{"hidden_act": "gelu", "norm": "layernorm", "init_std_down": 0.00288, "learning_rate": 0.00769, "lr_mult_down": 2.0, "max_grad_norm": 1.0, "final_lr_fraction": 0.0, "doc_mask": false}
MLP neurons of a small language model. Each row is named by its layer, matrix (up: input weights) and neuron, and shows model dimensions 165-292. Each number is 128 + 32 x the weight over its row's rms, rounded and kept within 0 to 255. Numbers have three digits each.
A block is one neuron, or neurons of one layer that tend to fire together. After each block is what it responds to, as a language model described it from the Wikipedia text at the highest values.

L3.up498:119167125091150118185139149118174176176112121114184138142133152111115137109092185117091177168105117151140144108135094153141112084142101144060087146126145132092092121093119075092126097152131148087171125104182131065114118165155099159134128182132101083108051122146058124110091148187179180183112097091197110144114119149136158158154098182119100090165131142136089093167075125128099149173113
Description: Predictable tokens inside formulaic statistical Wikipedia text such as census, election and climate tables: living alone, U.S., Native American, === headings, Mean daily.

L9.up140:093060156143142146090156090126183141092094105167177181111172130153101132180034085147045143140139212144134206095084165124139100151144127175140132129082093092157137072067141105063051134145126130120099096093182122101148139132148146118134141160110103222120172125167104122082134101109075102112115101145097189179133142139160085073114129136119148178099087104089116194113148103083072135082181
L9.up190:129134105145136113135106132156159085106101091126132121078139164160151054105106091173148134132086167116137098137102134100094141094150105128153122121129114151101143171118112097103093111178104085100147057099157152085154213114126132162091198126176180170115146136140194121145151155098092104126131093138101116101076095113158138091125111075157163160149113123083156154141107143123176098158155
L9.up373:108153116086145131103080118134141132113112156147190106109123142090146140098138109153124108033144140096115085135183165129138081114159123155125183145103142137074128087162116136098106121160114140146167120120159086084093109099114157139083135135146107093146147176138093119097121129075084083221153148101123148090129152141131142176085132144162143144171132070149132185132074057084078078149145
L9.up456:080134141133101150084115172147097137131125077118135130024147172130101131047142101166107037109112147119185148090124125186142085065152116170082125158164168125141131138120153088095075125151116095227182136132173113128116143122145149120121142066105173155171209156123160109134182083121096104129173162167108100169073143176180117089087101094189114112158075121132138216122048072107106124131148
L9.up899:063096163107184145093163115140170114102122144192155179084076176159129141142123166082147105106141115073130146122100159112090131175136148159163163129174167140100198106143121174093146146132112161150074137181143145079109125120148179105114162054069127083085148186108178145184139105093172125193169115158113078096092214171122169127150113151109161132067141129102215140116125169080159155132101
L9.up1310:109108114127130131050083102200155136135081140178122128116119159134139149145073167146069133158133147128154095150127167113109152072143135114089154121075089150136173141115100154141125159169120110156126106118032146132158161077180054148180103157127149134077131184105121095148129125059192082123119145141100068114144102184157061123102132157143129145098108164128072098138146156103155155131125
L9.up1492:080159127141137139147119091096137143131124065152163175115065196156082091164120105185169151203137117109180152150187128150143073147126074094163112135090125143072108108137131070079095159112178126126053067125120153141179133128185127158097138165124134172066137182172100086110108096117146112141152160110164100122082099198128097097140133169129117185142165143120116114149110130116121160098160
L9.up1857:113161130149122086135095054171139201096130136166141141136165135120105121138071125138083143143113149127134061124094178126112087104134140143151100136145150106142122133105099080109097131090112120156088160104151104155057166184124114132140143179123065170112173124186119051107111092095030109144146082165074054108101103094139110115120132170140126115156151118119106115102160130110146118101147
Description: The last piece of a four-digit year, such as the final digit or the "s" in 1970s, the 4 in 2004, or a range dash as in 307–308.

L9.up396:152128224118134145183140120134117156146151103119085115139078127071115174114055141084160119079153169165159161103105149176149114118130196114127158073051142098174165158099113109108095137094058140177048120135151159140146147119191130217102122181158160109120174036156120103156165167108093095138110140122167094137169114171118105160108123142101083033130111149171133123126186165135141078084168
L9.up509:113091136151116116132011137120227079101121117140172170151189168105151084137130176169156109065147135115133135113112068180153197142127155130114146149141141121142144185090140151154102193132120145103066122126177084090138140128137140157113155126167155103131211156132101090139110150128158117125059088163122138067144112113136111184100074136148105083145098145130108084133131134131151086144165
L9.up512:114120145108172079088093101130145109151110108132196115169080113112129131177110094110095120152108129119123119105087140130169136129146172116126141124068118130062085117161099127120094133194120097139137139183132164123118136134147126063130174132109139156067093155134144117142127150082109163173125137107122093121128140106135161123134108120152209144149129122182111115146114160085179089139128
L9.up724:107113170104100126133157134112176107159080174150122122119144111114138167151056184122176178086095146180110105143095044139130186153141144045075145147150121151200127164159128146129152113110140161178094177157099131088107070033176111161092157098177151124148171135089117118190105190085153116157129116126150154127146112149127064131089140155123165091164060139153114107125104153072117143178110
L9.up1244:069151163116089115056095141184101151172130189135126163119144126112111122141098159119118144106132169140179159131178116134161158154156079128121146083118205150114170124129097129124122106136134118165083146192075129096150071099207154155099136147113161139137111151147156120149144138168128160164101160119079096091110141140121172115144138121152206129133072131158142134157110184135106144181174
L9.up1360:099164157128135100097154166142109144137148121134133107139197126158067126130154111157129125141099104142134157140086163137105089150168088151110139117093143127084118187124128151126149172097081186121075095140071133171126123164140200146128155236114149102108089128105167084117087150096074092129081119145088145139081116145138152154136084122098111146111193122151098173161054129183165088145084
L9.up1617:122116129102124126131156137071108153152165138147057133114126146161142145079114117156112099169143170101138077095141176183146160142120165147101153063119177146115166118120108110090169113115137158122099121134141092160114063112174053183152122144132144087108153142156102137155161172037159145117063162133094149108154155148108146205117093154092151184190099083083111079140061138145124132094143
L9.up2097:087098166151132142082026138108064134151167156145150169134154130194173175138089139075116093059188077171148124056114164149163148119155131143107182108146141151099053114150127070152091099076082116109140143108129099111064152128136176127108139113127126133113156193124162136083155184146125186191128112148103153214139074131152150143142062108183177111098125162146130160124074153175128182120152
Description: Word pieces right after Arabic name prefixes like Al-, al- or Abd in names of clubs and people, e.g. Al-Hilal, Abdullah, al-Hawi; weaker on other mid-word pieces.

L9.up49:114127117078115132170139168103164115091115139128146155163126128064115096182135133150097129151115085149110123114130064136091191135145132138114124132119130134183059184131114143127158077153067089153155180171110102138164078131152112091063139122125089124068195110048097156177125110165125100205120142106118142089140164128111110136096117150131163084117167091102152071153133114152094125099106
L9.up116:155118122114190065183085132139173144088126130112203161192147132174177125105124178091117114123132177174158156090095178147127119140147122202107162109102109095093078143171135093129185178125114143100162097142103089115105141200154132104065203166188128149158094074092127143176134160041069126138108081104197127121141158149118150174120136138108138108153095125124091130122150120118116133198122
L9.up495:098115105102121084075056145135149228147112160136154097148076096093172062141157111096147163113087114158128062089154173091080134105162120140186088117116159162150123138114105103078099143121087137170122105138123132138213137105105138083137106105147176137135103090176124090147120106137149103106085123106154147098092121169132105122154156163169173144161139121135139092099069066138152130152110
L9.up751:111136101116185109097156144137097197082122084219160145171112105079129062136112128059081125190122152118174053120153119109159140086154129133137139149126130164163094108147145140129081117175136199096141216063149148108135059108105160108182154138098153113061115166177085100131135148152099107133141142112095148131121146146072104115110128059139144149071203128116097094090121148091172122099190
L9.up1017:083153090107105155111112114147206164082087110146152161188205121140181149123164120105125124109113176097112105106183039115111133146128126180162137062067107150093085154046114055154146099122152156156140189163160126143064093201156103127099159157185080120124128165150069132089134125164105131160198126120107145151123142102100113134166179080172166138054120138056089087152139118150091073189164
L9.up1602:151122187158098128095130121149101187146147136144153134111145167085090124120172150127131152133081101105200124148112141111165190121110069138098144138098138123123133135108130140067122108147125103086138171191147176109136089132097121143084120148080174127145106095135115093136220057065109105156116104035139137132188137192108116111138124055128131140107103138141137084148072119075016128159131
L9.up1793:161148130081119146120107135156149138135159135110196127158139108141164092090124120145130143056144130150142118137117138178116102186147138134127093142080191097160133139123100197116181150119151130129096180153138125148094094157152175117142107094119103147101085123164127118078092122205106075136159118154109136083176178135082154140116163123187136115123124160157089111092083078085152155139138
L9.up2061:079145073122187137118134119136156106155137174136140127100105069136135153103117144096112136098103100150165127178166144082128122134115135152134138137120173141112118147162090198157186120156062188163111095177099128120160154142070149106153163157133156192106155157179107140114107089158157128138123085105101119171173157105095144192117155171072137153163155105073085156187106125177138161114130
Description: Separators and function tokens inside number-dense text: census demographics, election results tables, climate tables, such as ' |' before percentages, '(' before °F, 'of'.

L9.up175:095130102142053114135105121113042112159145141187095121100094164150170106157177174123119137089136157150118096146093124091140156115120119223116087133092156161122128144114068149145154120100131118172159159195145153119157123109087091107143121148136145093091134121068139115120070102155147098133108178080086076120158148156072073131137180151184124154110150160180118094151064180115085101145080
L9.up424:047155145141163150206009165115165138161130114145165179182108147150132106158144156179121158137119117211129005098114161125107145142123106094128135122125152098141116129077107152138139135123122104140118138140119109165061122142115180130169141090154118137170103130071126133134138117187131133124087153083118113173125092202121167102139000114160123144124122140102115141168134158184119180120149
L9.up528:173105088079079138137143131108077124183121125110169119144124184179171198158146116154124136144147111163130039100060141131060125072095150191116112174143103146128141079072098164103123142119180147088154114208111067116101095159172085136157100174154144114130145154067140122136106173195136122123129169115097151139082116140109102130132124161190162115163122095100119169128138155109146108161053
L9.up644:134161156130132127175096127093125084082109136170159197144140176126132130122176138121127150071107098075127115172108134170116163174082125162144088121143133172180118093095175098148119201159126159115176163165196166083116173124094082114156136185129096160198122114060102165150119049118158077121156138083115078081098149150144145145150156107158084135138141159151069091166133104112131134150155
L9.up992:113105098183154160129124076127135124172112072182136098109126147058087091142115122105125124116164176153153146144156193125058127114102144109154116121168101154098117182142154105105135116076113117173152126095123052135157119193091147148163131200144095111135098131173127148216127072154132117158155079118111090148103125130126128084102081062151128128138118125119134088116105176166110159150117
L9.up1448:110086087162111186114098137132068161117215196193105170142131160171106115148184146068114112112165232168143116141137139155124105141164094153108142150090118120091118103141128165098172071125127085089133094182131131114156137131156092144159095075093101159135122134089142207183086137128126161173149146136118099142161115123102115083054152101124098131108139103176130080110107125165126150110190
L9.up1788:125122128117103171173165175111092143192098145151125137102144122052111089135146150158145155086094122133119113115125115111106120152118156146204102095060141159055120149112154162121137156159171136087172115124146101146196131137191101142184106143131128113086092148192135168096133164137126064133129115151160083148098086167107124104068132199099138131178075112161132162167188144211159158108112
L9.up2025:106078129081128111131145093109204117138119160115087182124173150112178102134143089112082137169157153146115065143150129125119171149126158140126136170126078185168121119121096127126092138166160119169121158157158184163094140105121127155074103119137136162069157140118133141117114118051159120144203061110127136093118083106079117148148108145111176156184080101158085121094125105132167114154166
Description: Country, state or city names closing a comma-separated place chain like Town, Region, Country, as in "Surrey, England", "Chiba, Japan", "Florida, United States"; weaker on the commas themselves.

L6.up388:082135081117128127170153121111118149144131114122157135100108146102140086106117114162123106118139160100103198108168125159148150157135154078133101083101079146175121127117141137163126141109085190118131129122092173159136144161081099092127156118160114172155111131144132168151096158120161146092156178122153145149067093104148145068156158164123115137152144150153174130141148086107094167115146
L6.up437:081125178126140046092153112132110090126078183094126109135175142163136147097063114150104105109125114051099098126122068230133120177090137109098144171109120125123109112134123117138131152089131155104149120132142110121112117165217127120157192095110138146120119141174199115068142124131118137175152124083159108164146156080178171109075097155079151167169168191151124155092065186152075079135166
L6.up539:179176092098132163124157069064108167111115150122195154155063101253122178142103094070142119125102104132114158172128077149157148104117138124078164112111109096135186142102105163157070106135062137115111139151137112088122114129096120166123132187106105143148182121188132133150138203121127109190095181162136130138080150107162173065101138113101160121112093178145120075113160180121092140081142
L6.up762:096146102108146039145114141149127146124122157072166151111140173134135138161087096139116138084073132109119160120210127136134123120150107090108158149130148131140098068148167129131075117184104128091136080153138126136099090107123123016124146179105107148097180193139127146133153076135141113099135157104153109153153115121156196110125169137097133158130114162129143089120170069104126104101095
L6.up1205:134145178192130139117111117120141134112136123133171131127145148135095091109064145003129072151074148125169136090044120113090108140133170117166113114103173112134153119113106072075179104133125146054080106092174133155112069096145143154096223095091132125137129106164171111146116159136163088133123098131094187115105185122077088091163100124149106088124169124122148117119164071099149144113145
L6.up1613:115152118132179144123167106186159150117073170138108145141103070198072098086109150163153124112022116145093112061154127104155133082140198123165119077135105154148123066102134126117096135126100098134127117087169114106133077105155172166157113147110189126137108111148149080120128162128088129159137140181142164077152081148123147100114090137098171174123104103146123084154119174138079119144131
L6.up1633:110107116169156140122175124191095132129096200096199121187159119149104142132107154106123108098062145189054103129109161121139097180185153079162118176042127187183185138090113141096190151140098116121162124078144087177122091135078105171091123149208136148129157136165152077154115113082162111140084098150122170120118137145125096169083135101124126115146125078158088096110126155043181112106117
L6.up1864:094169179124122125173093135079102141147138161183141169118096164142153186147126151094188072064106068150124179152149153182171110107133153108114197113158136120139182146098107050124130136115160142118141102150100126190162182138184128106119179174102165148153086090129139112152159054115143156140098126149128139124124177182148133116170149152158115109127159119147156045103112174087161129152157
Description: Word-internal fragments right after a name's opening piece, chiefly the hyphen-plus-consonant after Al- in Arabic names (Al-Subaie, Al-Nassr); also Wu-Tang, U-244.

L9.up354:159128139116137192139075115136111123089139087088095125133109127163134144096125153091097090095116162193155083127107144119094122097112131128106130188164119126181090136102177085092141185073133065136090133123102085128177109190095106149168177151062181107136128134077124167201128182112114099172158150150106090131129114206120148100113127116176116092166127122103140125165147098092109058088147
L9.up467:136125130169139139121118142201182129123099174113180118125122105128092122068086191107098164134190125096146126088114160176139131130177032138158152133197144077153101117124100153185126124081108145129146098110118215151138114107091117150118172127152176123114109112120066130100170161148141140142123085106088135090074112188108070067110126107134115161098100131090113112073104141141118185083151
L9.up962:101114121141108113116149151150118122172091113151086080113114081137152089139085159161088154113174156122178160107130131153096115125074129159201102172112142114127113121095133191135152123139194136225115100152129178122113109082112143123158101100128168098196177086206079098093164147142127121139174163095193152089088059098182147114202075118085086079192057153110165139125156150101175141097134
L9.up1426:108112154071079109173114137114138091111173123133102133140127105114090154105196139113067123166113125122181136105165103149142184143131110178111111145173082087202119120127131198161157155119160149123122111151153125189160118065053129105104182174087145153099113134083145156152151190119176096091136125151159134104163129178158124100151101114139203162135148122165187097104122146104143127129099
L9.up1530:107137146103149120178121109189140145102097132137097131163110162117096108105090135138071179072115064110103099064191146128180116115131125132145151135126157137089130164114098141138171161125154072167107110158096126136080074143108169068090118142105125125186126167171090115143140133090088094151148166149059158094081059123159142157169137169107126130088117085076088114092094157132066156174087
L9.up1953:164171148080137148091154088154167116082141130168118082115099054189113168105107108124074135144160209135138125115069143134099112087119097153093104113125118042137113130125101160118154151105121119117159150117103158141122087144074180096078144133140114158063101167119149093119159134143163136142086103100172132083061114177177105094166093121114159169133108158025133096143111146143198104180171
L9.up2172:117173117095116119143097087131136062107098149119074101117131165118113122141060155132121076108168172190178133132142165098113115053137121178149135100186071106183129128108096134158169152123159099205114218172124115135097138132124133171108133141152150128121170114117107178079134057137095144107150149119109136141115058081112165129084064097132178097129100137121135130144146132162111122133152
L9.up2191:168117101206131160109140117058098100154121098168116141115176098107147093053122121134075103166172105173147111146104150171056105059151123129123180150065110151142153151106085084123167183101140093151130098118125162107173168164026057151160131112121124122120157197132147163110110085167117092137153124139092106060104135141145115116115141118068143115156045165097130132135165138160119084129080
Description: Coordinating words, mostly and (also as, but, even), that follow a finished clause or predicate, e.g. "was not selected… and decided", "implemented…, as required".

L3.up750:106165073117166172102173152095140135142094176111161153160160123081189161138121118162112129142084141118104095096154150181135115097134089135069177109152133151157097190077133013121153080159175110122170083109191166144134115114107105171113108133106128084095092129143089093131102144182170109219057098076141144107158147107081136124157147133097123171132114119133111081087076150182133153171138
Description: Tokens inside statistics-heavy text such as census or climate tables (His in Hispanic, older, 51), and mid-word "is" pieces (advertisements, satisfactory, tuberculosis).

L3.up2214:112084105148124122084112168096183070075085084130126115138129120139127114164066130114078127160216135129170125105118135160112170074141101126126157171169140148161167101122078152166140158119095113141109160156142116073053152162103108100094135164140169143140162167127107167124140108152118136121141150115142136121154086124104146110140141129110154150088130097112141101180134113155151069130121
Description: Connectives ending a finished clause before a continuation, mostly and after a comma and colons introducing an elaboration, e.g. "suffrage:", "strong, and".

L6.up244:143101176078087164101109078085169106048131139104144131099107109142140157111099163124162132100167141168169127110130175174166077055120134117159098176137131121169120157155075135142127156165077028183147147116119098108076151157109106087131133164209107150137113136160097126116115100132086117141118192127063130062137143195177115143140098135082124123149100113104087125130116147131140107109125
L6.up581:173105085078132034081120109077128108109110112145146131121124160144135126142133133096119085138153103132156104037129081141112134085100126151135142142101132174148108193136131185210151116171123112132146162084116138135155083092046114091094132126094209106139144164148144123113154197181163111099140164115097126091111124109151113204187101165119129093122155109167174119129140125121108181140135
L6.up626:165092123114132047158157094174099174003128091186118165136175134112144123139149129144140157121177102102147135077139108093149130088107104155113132136181166168130144158084141124133124154179118085128096128096133158062087131178126136112161123149070132163037165154115064149136127123113111127152156142160097082128148117146177106147184093128109143097071117088071115128136159177103166177092047
L6.up1504:106142094128143060112116158133135111077086129183048109067096173130147130083109140156108109104155132103144118077145101132142098074095116078156094177149160148166152199119090163167199116114145095094121141097122179143138075140114139096142109189137168136117142101134101155114150129133183173169090119110156136089130138126111126120189102092087130097118118144119120116093105078109166170129077
L6.up1670:127155136122129066159102159110097110084106142130085108141174087179097122157134187132086111145118177128095108078097125124071147136209096113162117111159078165110120112144092117103117154147109107106152166165127157117100086091110134143170108118140140181117185148093174127134141073132144114168122107092124184081106105196109107174138136174134191138153106107139143113173120153151074121124148
L6.up1897:034122182109206178151098126199162141107090084217180176129091107114121175101114140126123099129123153114167100159076149074168072160098165069126130181079147115070082143141108122104149171132134127153189099063115087191101065057104136082100145104114176077144147084120116146145169129151154100172131129106125078079107152182160151107153154133153166157113147162104102096101066100119142125109100
L6.up2141:163071115116091170110140077133102074115112170132182101126092158208101143077177119115115130096121111153158110075094233181107165107077130118126097167135124160125195143118105135155173076072148127172180120157150176145103105127088151109099110044117150070085114124130107158076113075182128161137166142144151204114117126126127151157114152148130151213098152164126145105156115126123133102131196
L6.up2151:101081124176097116154088169145094154109114105094092169148114156121101115176110128086053102119090174104131083070124107125172125074095149146068109183082129112139144103073123188171074115127177158159203160112088157116162099132138135126093126136105107174135086093096104129186147146137101093150170180147117102102116070163134104100128167165102118154175165121146097101121149147089173127125164
Description: Conjunctions that open a new clause, mostly after a comma: "and", "as", "but", "or", plus semicolons, strongest in census household-percentage lists (", and 27.9% were").

L6.up93:176114111164130131125146099160141155142083089167149206184110164094141087137137157132165147125136092179114134130073156115141145126174131087125173077092141112167153111141099100167142159127066102154133089152120121130112114160050055124122105136125151108165141067118119159150121082108147099173158143112163191081184076066140165107129097166095125141169115069098170078073131176134135095151121
L6.up557:196127145138100105182139091083150126192157162177140168138136156135165147129195154083115086133146151177136152097083165149166128081229110142121228153104087130129158154116139134098114108101100106098167126150148117136132189149151091133128172189086168160083138163157122129138153128124157146113115175122151085171130103132094158172103092149143110133138134125128130082095143114147149143159149
L6.up601:132140095110104114056106114102134106183088114153093127156140067082157174161097159113072142141127115188133132154113107139110121130162089129116168159163112140145139151120176090092163092146140137085116104126080139076078075086115146179107146198136142130144140061110148124175072160085122073131081138080153098162084055124084138185112138121127114110136184137126078098092114104151102114151131
L6.up788:154158107152136152068115154118137060153059147135150131168179175127142152153170193107167146149082119116150105158097120100129102160142075095100147114084107187142160082072156099090219134140173128093070118141131106185137152104078180112142152152108091081121132093135109151186126138114139123148116116103103126145158124111180173170104147096097167151167111160149152127144070145084129085073123
L6.up1144:148078129141096143169181129080123147205171190131134065188077096119088163117156107091125138113068119157144157121148124166206124117183120180199103128101116142163140114117046103183188120158074136176107133102090161124108106115100094155091108133113096121156096142106092142117092132162158150139100112089153184181128097122027157133096080128148125142167131127157106181062160063143156119108130
L6.up1880:124161133155108154168099108193144140160147151161087138107182116085170111142156116142149126152138177163168182140074145110170157124191077080144123103108154149147111112143144130121182102158120132117162155163139137138123133177123083109119117062110090148090107103159078134162065124101154150123103144119135146192129111134101132092087102180119109136193120117157184134094092123120109146150135
L6.up2092:176102127156109154137105126104112132137143104151087159176208138168146171093087116119124113186158149147157155095145102153123126091165123112139188142119162124124111162139104129131133113142121122155126073095129119056125130112103094078152129161103136126178073128078141124164170158146149144187091186080126129182103140146129114146125095172129197133166169070126114128114094134174063123140123
L6.up2155:076162125137134149098173117130130094130102097149150171080211128152110155165108175127127164142127205185159158166118099088089103150110055121123100139073094125152165151161181111123107099137111109167091117128157067076086200134120101151137172180115132134132122115146152175134090096147159118107108127082153168108156105150148112143095098088126149105139155130167182077096087193110169160113108
Description: Digits and separators inside figures in Wikipedia tables and infoboxes, especially totals, e.g. career totals, vote counts, census sizes, molar mass.

L3.up58:197067157098118140135133152122043042115083119152170081113103166133161160128144114127079107084141123155100130180155108170174149132188107111150114092119183113128159099019111120127065138158081110100082111164111182184120158096142165081157134079149086105095143176126185102099144163092144126165126112083121129102125089097192104154080125175151077098169149183150140115163153134111126131082101
Description: Single-letter word-initial pieces S, L or R beginning names, especially after a hyphen in compounds (al-Sharaa, Kempin-Spyri) or ending abbreviations (NL, NCL).

L6.up340:080153162119180210170097151112118096142168112197147101157163078176139095111157075160164179190125137132172082061080109083118127131124150089155095161098101118138082163135082123127150160132162179145123118129148081125151112175106165174164117151136102087141112034085140092096082096114074115154130101059138113133127125163131160132199128117107108118125112140138115140127142171196136089178148
L6.up702:126114134107108143140117171131105105141161088119127107138167148128145171121135126101143115143142123145121123167105199164092164107123066121118095144144150062106125147083140141111177150149179136105172099144105153117122117168126147100156139112082109122129143100125115112104115141130081099115190133110188110135175147146151115160167134131123098092103094089113071191086147135181152096200071
L6.up997:176122172118099087116097112119154204102112094142083221152120152137138103207094183127116138125161133087167063202126122146144171158138129143139126114180190121088117118180112116149178168088135191129127118121104171096083067104144129161170141102089107142100097171089146131115132071121150073105186142148102171102140146140113128148066089116143197093169141176093102133102127118131113095093103
L6.up1417:188088098168170153056149117145112113094121155180083074126154124126142135089109104072162105131128155126149146113123065127079126112157123140144130120125126128097140172116105165133058126135129128122092110147128105118133117135102119159122174164151133106120103102132105062112111119122168139102158141130075079112106140173122165054069151110095145189112160078126181127163121186145190084163149
L6.up1701:135094135092148146080091159125101130122130131090142125120200148100053087112149187153132091172163124119146123120104108139119128122124187156117099113168160124120144130162124171083158091093123108077154123123117090135105158165107152124068132154152184147119092096200058150112144185072121115114153123111097084125164127143164100093149123072099133157136118108117141163157139116150132139117108
L6.up1762:100111131129136131167128126119138145144129120133126151216197164126152138150151075126165164181139080140158145158138169110111189087123168126090175158125121157043144163135100099100082132104094104084170116144102134099087117097166114100114106107112054122146150153119056126137126128126133069111146114140098160102117093095106144063097092137123128112143142132049124153151138163127151139095152
L6.up1825:135138176101211070115084167184147141206108099145136150108104138146112095124070182088129131110076106160136153101097149134092093062142149119166112146070182108144049118159154164129141064175052122147104114103080184121086194173133130190126046144105121126131169146121143162171069157108084112181104118127129143178104178094078138128155122106145074097165043170135110077073118104073097160153167
L6.up2023:087118156131108173123139111146048123167090157142110149124135118107137124148194101132164097117131209131166135167135133117108135124078170142107133136149156166056179118095066093117190122133073190150226126157163160098151140147112109131124119075121074138141109114113124100160117111102154119183178107125091084146124125147149205060083117121198119095234073127115121137105109111125105127105135
Description: Tokens that complete or extend a familiar multi-word name, often World, National or United phrases in sports tables and biographies, e.g. World's, Championships |, United Kingdom; also census-template words such as "size was".

L3.up268:149141145114135121109096157117092168092155139114138108112169156098135089159102147172075145146090137137158136107170160084103152130122139087177147161120129137073139104078151206106136099095151113118105127093149157108132081131144136193108133111126091163138181021148114044145139139101098135098130080107147121081156104076136127108073134114164123138106150138092152154098125187164189165155118
Description: Hyphens and word pieces inside hyphenated or slash-joined codes and compounds, e.g. dash-separated number lists, "U-boat", "10-seat", "SECO/VECO".

L6.up94:129139148116214159126143109150106079091124084097118174104089095129146128095051122134137168094176160083146108057092161190100088173180124159176163138096181117159147122119141120135104090051050105119136109123112102075141151100126140158150122154186123120114164090106165128101138061128093166147085084100133143119122137101122158097176158097155103144143137120056159115127119168084134158122185
L6.up290:107151130075188151151088141120140073098110026142143087152073132089105165187110099117096123156082132166022179094156153109162122125121067174178161129113182078127119116127145110104186089144143086136128127087115137128115233115150126150129105113134086116142076094186135110107132147113184146168128120090110133126127161185145096169170139109148133115114161121143099128129110148102144154135124
L6.up391:147094166129144155121148178107090108148154120160093117106130125104132162103175114187153165139156153110161132105190160120126125129158107160108163137088108101115129114144138116097133186183126085160138106120189180054181157160155122108127075131103088102157137118126122095122186104095171160160138119039113146143078159143209121115099157123153118147126124081101155128167112154093105063121110
L6.up622:173108086179115127176112159189103105115181163125105124103088140112154102128133068139142112105177098088165139120107148118108149100144173162088205152142112142101140115228102078136163098109059129127083174125152066126148155093092121140161132111102080108110070090131133178080109093119160102132123142114116103132143181153159163162153135145141170199108136150149148182143122132168195099132101
L6.up1738:145156114106103118121119142167105146144119124109117154119179111112152138175149118099128103152068176056140129105075182153116119098178129107104080106105131079114109108105170125188143093135146180115122179121102073152133175135129159176056152087115140128153123039181127132061149090122115164172100165130188105161124140182097098138086114120132182106124134085084100128087125105199092164098131
L6.up1869:160126107078134128107098150171147106180135135120146144106124141071136140119128093113131107138119186079179138122093131150151135061122118187089165208129119100127179097156168123058138113104131153117102142115099189071151145132164170112176177139107045150149090119142084097099179053093117118165097152114142131164161161131111098172125128115133143148152130134127124129143094076077163141103105
L6.up1991:069101086186091137124109147137119145106108119062146123100064153140140104174144119151105153090114123182065134096159118086132155114153166167183124142096165121179124160146159138056083119139147125125073164104135147122143151117120171163150132114075193117090120174069125118131171140125108089159126108101114134187095139160120088075122125127179150120097098170142091131158196141148103105160168
L6.up2188:100084044144139149105121118118082096110132102105183127107128130108143152098193128090162126161130129150126119071094186126150172116147147150091161100113101115108090181112106110100123085134131118216177126129179224134150133122113128095125104152151107112092175123118113103112124099134173079159139093117143125143159142129187047134187081108158099109163141157115081162111120130085160141150152
Description: Final digits of the second number in a dash-linked range, such as year spans 1997–2001 and 1938–39, scores like 4-1, and chemical-formula chains.